{
  "n_layer": 16,
  "d_model": 384,
  "bias": "none",
  "init_std_down": 0.0,
  "doc_mask": false
}
MLP neurons of a small language model. Each row is named by its layer, matrix (gate and up: input weights) and neuron, and shows model dimensions 64-319. Each number is 500 + 40 x the weight over its row's rms, rounded and kept within 0 to 999. Numbers have three digits each. A neuron's up and down rows have the sign that makes its largest values positive.
After each neuron's rows, "fires on" lists the tokens most often at its 100 highest values on Wikipedia text that the model never trained on.

L12.gate253:497473452501532477548454479504521491514492426490474574446503470498585466490574514526549526516516598521441476553515528493474545504543549452459514492535545467481539474521455521515517451547496528472488542501493495456478477472538473485520482515465517480544387511507488536574533542459523456390543497493445484476570449452508444466463521533544455503497463467488573417471500500585493478488468608491470436550446461505501458457484542482515450551474484485480504506509493504516449569463470480536498480515476523559464451457481505494481558491523456499495505459470444436524511467499579517536481452525503500470478493440575532483463443539471539530484507455502508575493509438499535559545514567525531539500510624510480501518528527459574456440494477640572532477469496496520530534484560449
L12.up253:510511507454534503471485480542540544539505564542433422461510534511560427519488451519558482555417583470482534483498543566457451487556495469473448473500509461519454445484468574482560570493520509526531468532449528443533511551523408476502501465507535414456527471524522533516534583459500515457544465494507479490491387514516493511468543468565462515473447501541488469420400536470532530448506481559467484492460470578520553513476548479566486556477474451475476489500485479558541510500434546499526534532492496519481449443481529522442554477562474466495500449469462543565541570457464535523448608564380541486562503482501513521505471475520520517578510492495459544526441462458459516562586531482396461472562553491475452483468429507472452497463472488521443481456440566517459408477478493
fires on: " of", " 6", " |", " 2", " Set", " most"

L11.gate159:555466522520480442502495545525419463492547473480541493556507523488450536458525456529533550499492406542500483500500555466522542503479465539482541539541456555471581494473529501538514533515562482445473438465475562483477489487445538503496484465486486522517479523522475516535531466495500498538520488578530487422548463566496508460520465496542443573482484564512499492489518521520360536521523506498483486559508567458441472557500483486555442527514472424461466501504503493555539500518487516588454456430490494535558402471444557528509468485505466524530489569519471450487487467514625495465520476421488485471562490585550505564495446513520527598515548461475524556526484482514514443508491515499510496472475551420488589486514409429514465508448526522522479474514449554487514469457493377
L11.up159:569527528476478482439464543422566439574519510473421489496549483495430488511447523505495490458524515543428455569477569500556494532487437541536465515503548493517509513496447501541471543466500537524521569478508548421550537496541441553485558471433496484531465489505500485513563486526484511522510524529553531554469516550455454522505549525524519525442511543503565518518498463425484577432525576577493515459470537517513550499450501562506501509502454501520510509466496499553483525464509566587434473467491439480527498519503490560490515447449478537443535455421522547504565436469395496463511499575479458447486449497402483475463481522472514403446526504492496478497500490486445510433472393472480536475518494516446429519510491538468492490555479489517484498525502552533503516520584521
fires on: " the", ",", " August"

L5.gate49:501482593541481487520508566515533430514511491463551466527550451507556509570439472441478466549462503459480516517527454571549487504485519463475497551590576458454486532498449546479503495447502551531499421516457498500481546550444463509546500487519527478395429568510461526404472493554535562593473490480554472527520546514485479530501539497504563517487499538507442513480523532484439415453541494433464515521536395502489443532543548568502545446463535462446503584458514459497464489568534443478532529518551481475435490502532446474500494441465512485471468523481472531489431506515445530485479465528490518522477596443562560539464530564534530487521506528458524458402518511522530535531493524493547488460539586466566466525497532482501483461486525482484520456516524520402470477525474413
L5.up49:562421554399509430447538594475549442547507480485579496528446498621529517453483477472486529498450523502492464529510566528465506433527471516508525540532527532498480500516492519481488516564506495470510462483496504533513487523525543505470505529476500482439463557555546458523463478518546444508498535499563532506451481582471517543447509474554498511474466441430549456488477568485536506444508541490451528491504435442456508471550517522514577504550488491525533475495517499502464506436593558512576537512442536526408475460455532458507468582508525460537523500509485490477490471502527459494513390523523517518443495458493447436508535514478573474534496488504488493457499502458548565555509466547483492507540569490476477525470484457408503434496540520514513480480514521560518515522470473
fires on: "\n\n", " Website", "=", "e", "\"", " Awards"

L11.gate510:537571495445501607474520525505506496448505494519556495477444542499507445519467502520548497543504434512499474590524422447533485554463470503463458481544486464476521530540520565493572495481477440432467500389454411511550611516515528528552471490509494478508478527451525526558502481478482497511494488527445515478500502497522480480520523496534524526478514470396525561443442490575535542558475495505520479504433537452486437540503523480548493494559512568481543525517580555528528517499502502434550541497522509437485428529532497529584522586519457483430451406512488438493518560465451481492498514551581522548435488494456412523464512510519530484507523539511517517519510467459523539526490514473480505474541542541494549519464423437499460484506539476559530468525509407499472522468428530
L11.up510:522565466454532510421514468469420491477517568559579571459529472542517451437461472518493572495466478565448548530440439424514447505468496443446491512504493507455468477468500494440491499442495505507509539429510527513484536491526494401459463454489414451487519451569575513466494483506406584447463570475479446481464478588593459424508478468459461484491511519496551516524464508463491515464524466430544537553503484536500487522539450481531511559423509553542491495473537519526528528564514525464457476416518509513566495497539535507499483487466483481424464500489563520538532498554555463474543461507539501498509527506501577453496504483508480488528521472503415598438504515528496503483541420466526435436524543480445501496528518506518497503559461441555552432485534491535452552486491507
fires on: " with", " and", "with", ":"

L2.gate336:469522515571521478461466495546484468487488533551479590533515490523462487525497525548462505553506510462499496454530526535532441511496553528573552575546544441509532463506447562518455534461509523433533439453446479519492490533512545458550431507500476479463499493571511472500573541526561491503504478504536508474407517534497556495536457438463576545558491503398478447461542467522462546513474550459424476482537438523512486521542509529511556490503505453459512539518454489477415518544496504440553551533545475461512544490514481513525424457504482470577417572541477533513457533441510492559509500527516475553583496591501525494519497575463512491483565502462512508525508562475500526516481470524567504547461493457441481515529444409494468426518460499477471507530520544534505476536474455
L2.up336:514471471509512432525467509486472537468527489437566514500499397484545464484498537475484487507497544475479595523468573539511462513492468630410538479473487526525555427503513438530478496465501522428461557470581476530473519561464528525477516508433503433394460486542455475515534522508526529464504515525588434491502552507462464550518497489472576577561498503462524547575527511543491445502499470518508513524472454497504465518514484510533472470467423479506521465514480535494459472511539522476526481550506546491473477516523497529510444502395473484488510453357455490576553482584542477548578457529547523511579515484548567569500477575536469540491508527540500502433500489498481482536536494505480457499469500510530523442559505541494533529526488503481492487545496467479474521560411476
fires on: "=", "ric", " Website", "rol"

L11.gate36:475503460434552552519563549498553496589468471533510547484537514492547472538407508516512470458536544459449440445496516519449525456475506534442580449484491581476444453514461536498586567494544465465500477476499445617521481457463558498510544502523544514429535514506539515521457501453461417518518505502494499457445513488499503430484471440538516445491520456496505480455430469495501512505576530537403608524519504425493585502566488543488461475448514561518481483541447504497448491512529422480471483551484494510428418488479474492451500501475452447496508499452509496557511523495509433534547603509521523469571537517527486526432528495502533504533456468444503519563554514492449488522550540452541472520522496454517491593545534503458481435508477502460544473458531504484518538462449456
L11.up36:506584532501503564464514444534550512528446451568477556539564485458475554536395496439518525438550541413487537524472468467470488483517568521535516467469534493481409522473503445527506561461466522488514470477483483542536496437477523542512566515578589481462547457508510459436517523484513467558539473517473503492491408547503521481485478483559433520497510527495504523565509480508470520482517471458476530564537457449508557533475488522518466433531489456528531582485438471524482445520464494462469450472504553516497513553534525464487527460463431456429512488577448527548435476494464503512438499528469463536532485461486473580487556478536448563460535471534504468526459550485484525530554485448489510499489552468499476527491566490502546545530474519468539517420497514550535555542460469
fires on: ")"

L7.gate204:493529529484482499475461536541437531537539524483509550560511536478432528550457479514471438488545528539602512470586517559563502445554489533460469542467455495528445511559399507522506420524464566517455447485472539530549471516464491526545548474515490535481458536502543479519544470463519454433431462522444587440560486509517434541441507446432501409515532498538474457491475408421506513479558520488437547454486485547514500523516487518497463526448482534488443572518563502537508491417562446551464478473425479551498575528449477503499481499501522511520502489504543480522492451466486460513541577473476530518433554480471488478445551602597479571469429465474469572491557479500492475474498520441502539523466458531478469538509515496517493396484570569491515546498522564493494533535419482
L7.up204:508435526469448499522527478527476492479541419505479515464487492465527484476505483473494491495466549541464587526438467512554422510516456492489505547529481465440499483494488522495464463496422557559487505489459524506563466498448483521477449537558540461546517477403471524569452505446452492420557585594532443499461536467555461505476474526516446454444495405455458465552525483468482503499541494455526493559538459502445548474482469568566545358511530513500472496463515499397419466500519481490520487523439471494581428534477462493522515519420502539429510495523495494467467471514504467531459443488493579486435560485508500530527552548490527536527579515543552520540534519540440506495498483463477435473519449452553546450520534528441533459523470553486530498436515495481507575450506512
fires on: ")", "\n\n"

L11.gate199:513489527555447462462472477497538500431547424467457563532453482452518512524520523452461522443508560493479422476445540452550479451437472562558424423549511456434544497493458486452486520567586548470533482509494522471492531478478545519494488481456492430520476419500471458455458495515559562579560511476487501505478498527589480476473541584477432497453488540492497490425502560560488492521492555452446531506541538475430463566488462495539456572509487498496496566502453461583476458533450508503467539521466485484487424473494486526462479501379534487475473500496502480461556482532560539439513514486477467542554474504480477473492456482532523525519535474468479566472558490523504427493522508493537520416539505553447397445507448476485408430476517441534543520497497548467524447485538469
L11.up199:503487500523489524497416508434475497517510498475430498432534575518529550534530436484508445492497440521490509453486482461453484546410431462543478534492560503535435485486492477484490529493538556571552550501531521537530463487465460487470518487447423499503535501574511503532523566493455476541567576452529437500511499465547454506512501541563520441434508546521521494486539469528470545520530462452518607496405540486461547567509552479579551558558488505478534489487460451509522500550475533583495554501526420507474490457505493532445451543518515438508508478549433419596453458523520554457475473567559527484513446505583479525474563456479530546476477469536445516465464507497459551545497605437437462432557578482522508457522504539514439541503479464484509519543485545484503468461534556
fires on: " of", ","

L11.gate414:496468576446489539523494507496476489437545474465527469489464522524451520483512513564498503515468510502507439544572482542536462419499553502427527490396492517542502538516461504501501552563534519519490462517470467489409591481528447522493509555466551549611474490439496531500556531444458458508493486506464459527598552450463486510437524537429436508519421493429540462508485500498421517524518553523528549526526537427521508576561470478462498457464453443531505516559515511453479420484484567497425418482501528572502449555520520442472553447537552544514527459524487493499517550520493522537482445458480475472377519505472398472490488446468363476520513490531555503577453558470504547448535500555490507462511510509528477445468579535541499525454490522501519435461490468500474445518476486
L11.up414:538452531502559555529507494495508521506488565484524572525484541543465410454547566531486481459410519457478546536499512486469528461522432486529510516502554488554515500520519513545539462489459524565465535544501523482447565400467486508560456498508383548433528540493518505509476517486521506447563530540527474440486537492476578488494531501511494538490485541514432504531494480510553474470430532540527532582515489511377487520522465515553501551499570479436497528482539472470457536524518537498582557586499399485418480428527479530540588471465488551479524548507479471434497517492554454493508543485494499570468456538494460486551470538483494448521539473561503543441492498453512504541513493491511427542494449498573521518493532538476489484510502434523494578487472491530444446564504478
fires on: "-", "–", " |", " .", " ("

L4.gate377:490482568532475492530467549506489506535516466495492551513493558502460427502510497480480520503525471483472476507504484522421521494482418395497461416479477422516479493461402542552492446553420525592493471532473461468492575471519507447460546562491554480528553538523455557537529520491477528541517436500531482476508562469422520509453557556537512464476538509515503431519507545530492452508553487472505536504524520511507443525561550490507476536417519556512576471481457507532508500494449512482517500481532502526487481407493427491527553501440567481564480551562483569474463437462477523526583527449446486543552481468546504496499435486471509457540547479500536507454471445512461572528468467455443470519507458501461491446447492540461510438502557533522513502519500502486464495524457533
L4.up377:442465513546535557540458449527447538505517524521503545516501474487495477436481512420554420516477522514509454483481532510468468510524516519463523509502590486510537482519506515489490551552462504594573523474468522512447610465518575457528563535521464560491536453485511432509472441567505443520528553483495483525497551516521523470460540542490446485457544569462443543533478611545461489492424445505558497479471526498465500526518528483445504485535605462427485506457494523506474509553528430457426474576554464588477472493524523534506457447481527492453547503475507485422571413516461489563472508520543528445490475454513530524565488510473461459597546431397490459492512430501470510552526461500534478483531530545513400507462490565549480543521459501478497504462538440516489468451538495
fires on: " |", " •", "-"

L13.gate42:542432518488574467521466505505488569559530474552430477479470539433499514535543438537503490497434474518496428443525479561532530436487513501537491461475511525537564521539515547439539506575520456562470443515438505444556494485439489531492456520529516477560577479486566519518502496515402504494513558500488447519496484506458387509547514493477472520508503483470437545517493513598454451462515462475564483465549459576402473586467546494414476552487496481456512519453460522500471530436557533548467551598496534483460479453515501469476455511537534499485512539518536467525533491475440542502496510487447480490572505548489462493526565488523490475458471478530522506513507508481429525565509451488480561553497616470533587498523508528462485503511419473519468496447445492436429489488409567
L13.up42:478567489505499539595481484478514443489492512393480446497515505507559507484492493373513528517561521491568491508531473407482472529496541455538485536486549552608454544503491489477496541520493456615523502455499490519569518534494513471459488473498430443445413485501545514522521502522465551507582551451452539564515518501486463480523481554566494542566469468471481515522520520515413528521480498500512434430558562547486503486498579515527518536555485461457432502526538610502460536488491439469522463511530484490422471521524363574511494545508564458583548457518442432518467489531524489510503530539556536476483457425515573463452501517517548484513466478555481502468483466492478542474476522457568467510493491503559466500442510510572475526461468531540531523505560459498519428538536459
fires on: " |", ";", " age", "'", " (", " of"

L10.gate486:454505517512484484416483460459511508496461544474520436486461567570456504469495549503488458499501495528531502521461405469523478549526580447507526476546480519498497526509483489499502547444511525509524544419503463564508610542521514497436508515467489459469453541515543523571593456435534498572510565521472520417507502585474582448455546538422538513493530491494468513519528576471498546478512475469495492517495511463561509487601433464541423519499500445531554429456509487483515472489439449478490499524402484536504519461428510498456464517487462511484395451556492503400447478446433439558442432492508486435477511524510473509506507469479488549444543521550502495523479474484495440460528478522451530482503511487527530509413484476525473496511509447440500454487483515538497507445552447
L10.up486:502489504541486530444519459447456582474510496608602463468487574521473497544526493510510468519520490541523479543473441576474481529491512445470527535503490467570460480406492555537499468499454481525478504520461608516422467502509504451489475532538458482483539474468524463540455476531447530534438491565534465509477468537507564531506427571481549503573510429537479499538504533573524480535488510472558479441519502482470485497510448539420478431495512484470447541529474560538502516591499536478560524502557569552476523526420547449490548452490493449503565516486549536567466521516487492531407507468517542476480474485483517514543513553508511536538507475499480588514526518539453445449453441543548473530475480512416500544525563507578521525507448387480477508464461481491513464564465472
fires on: " the", " and", ":", "|", "-"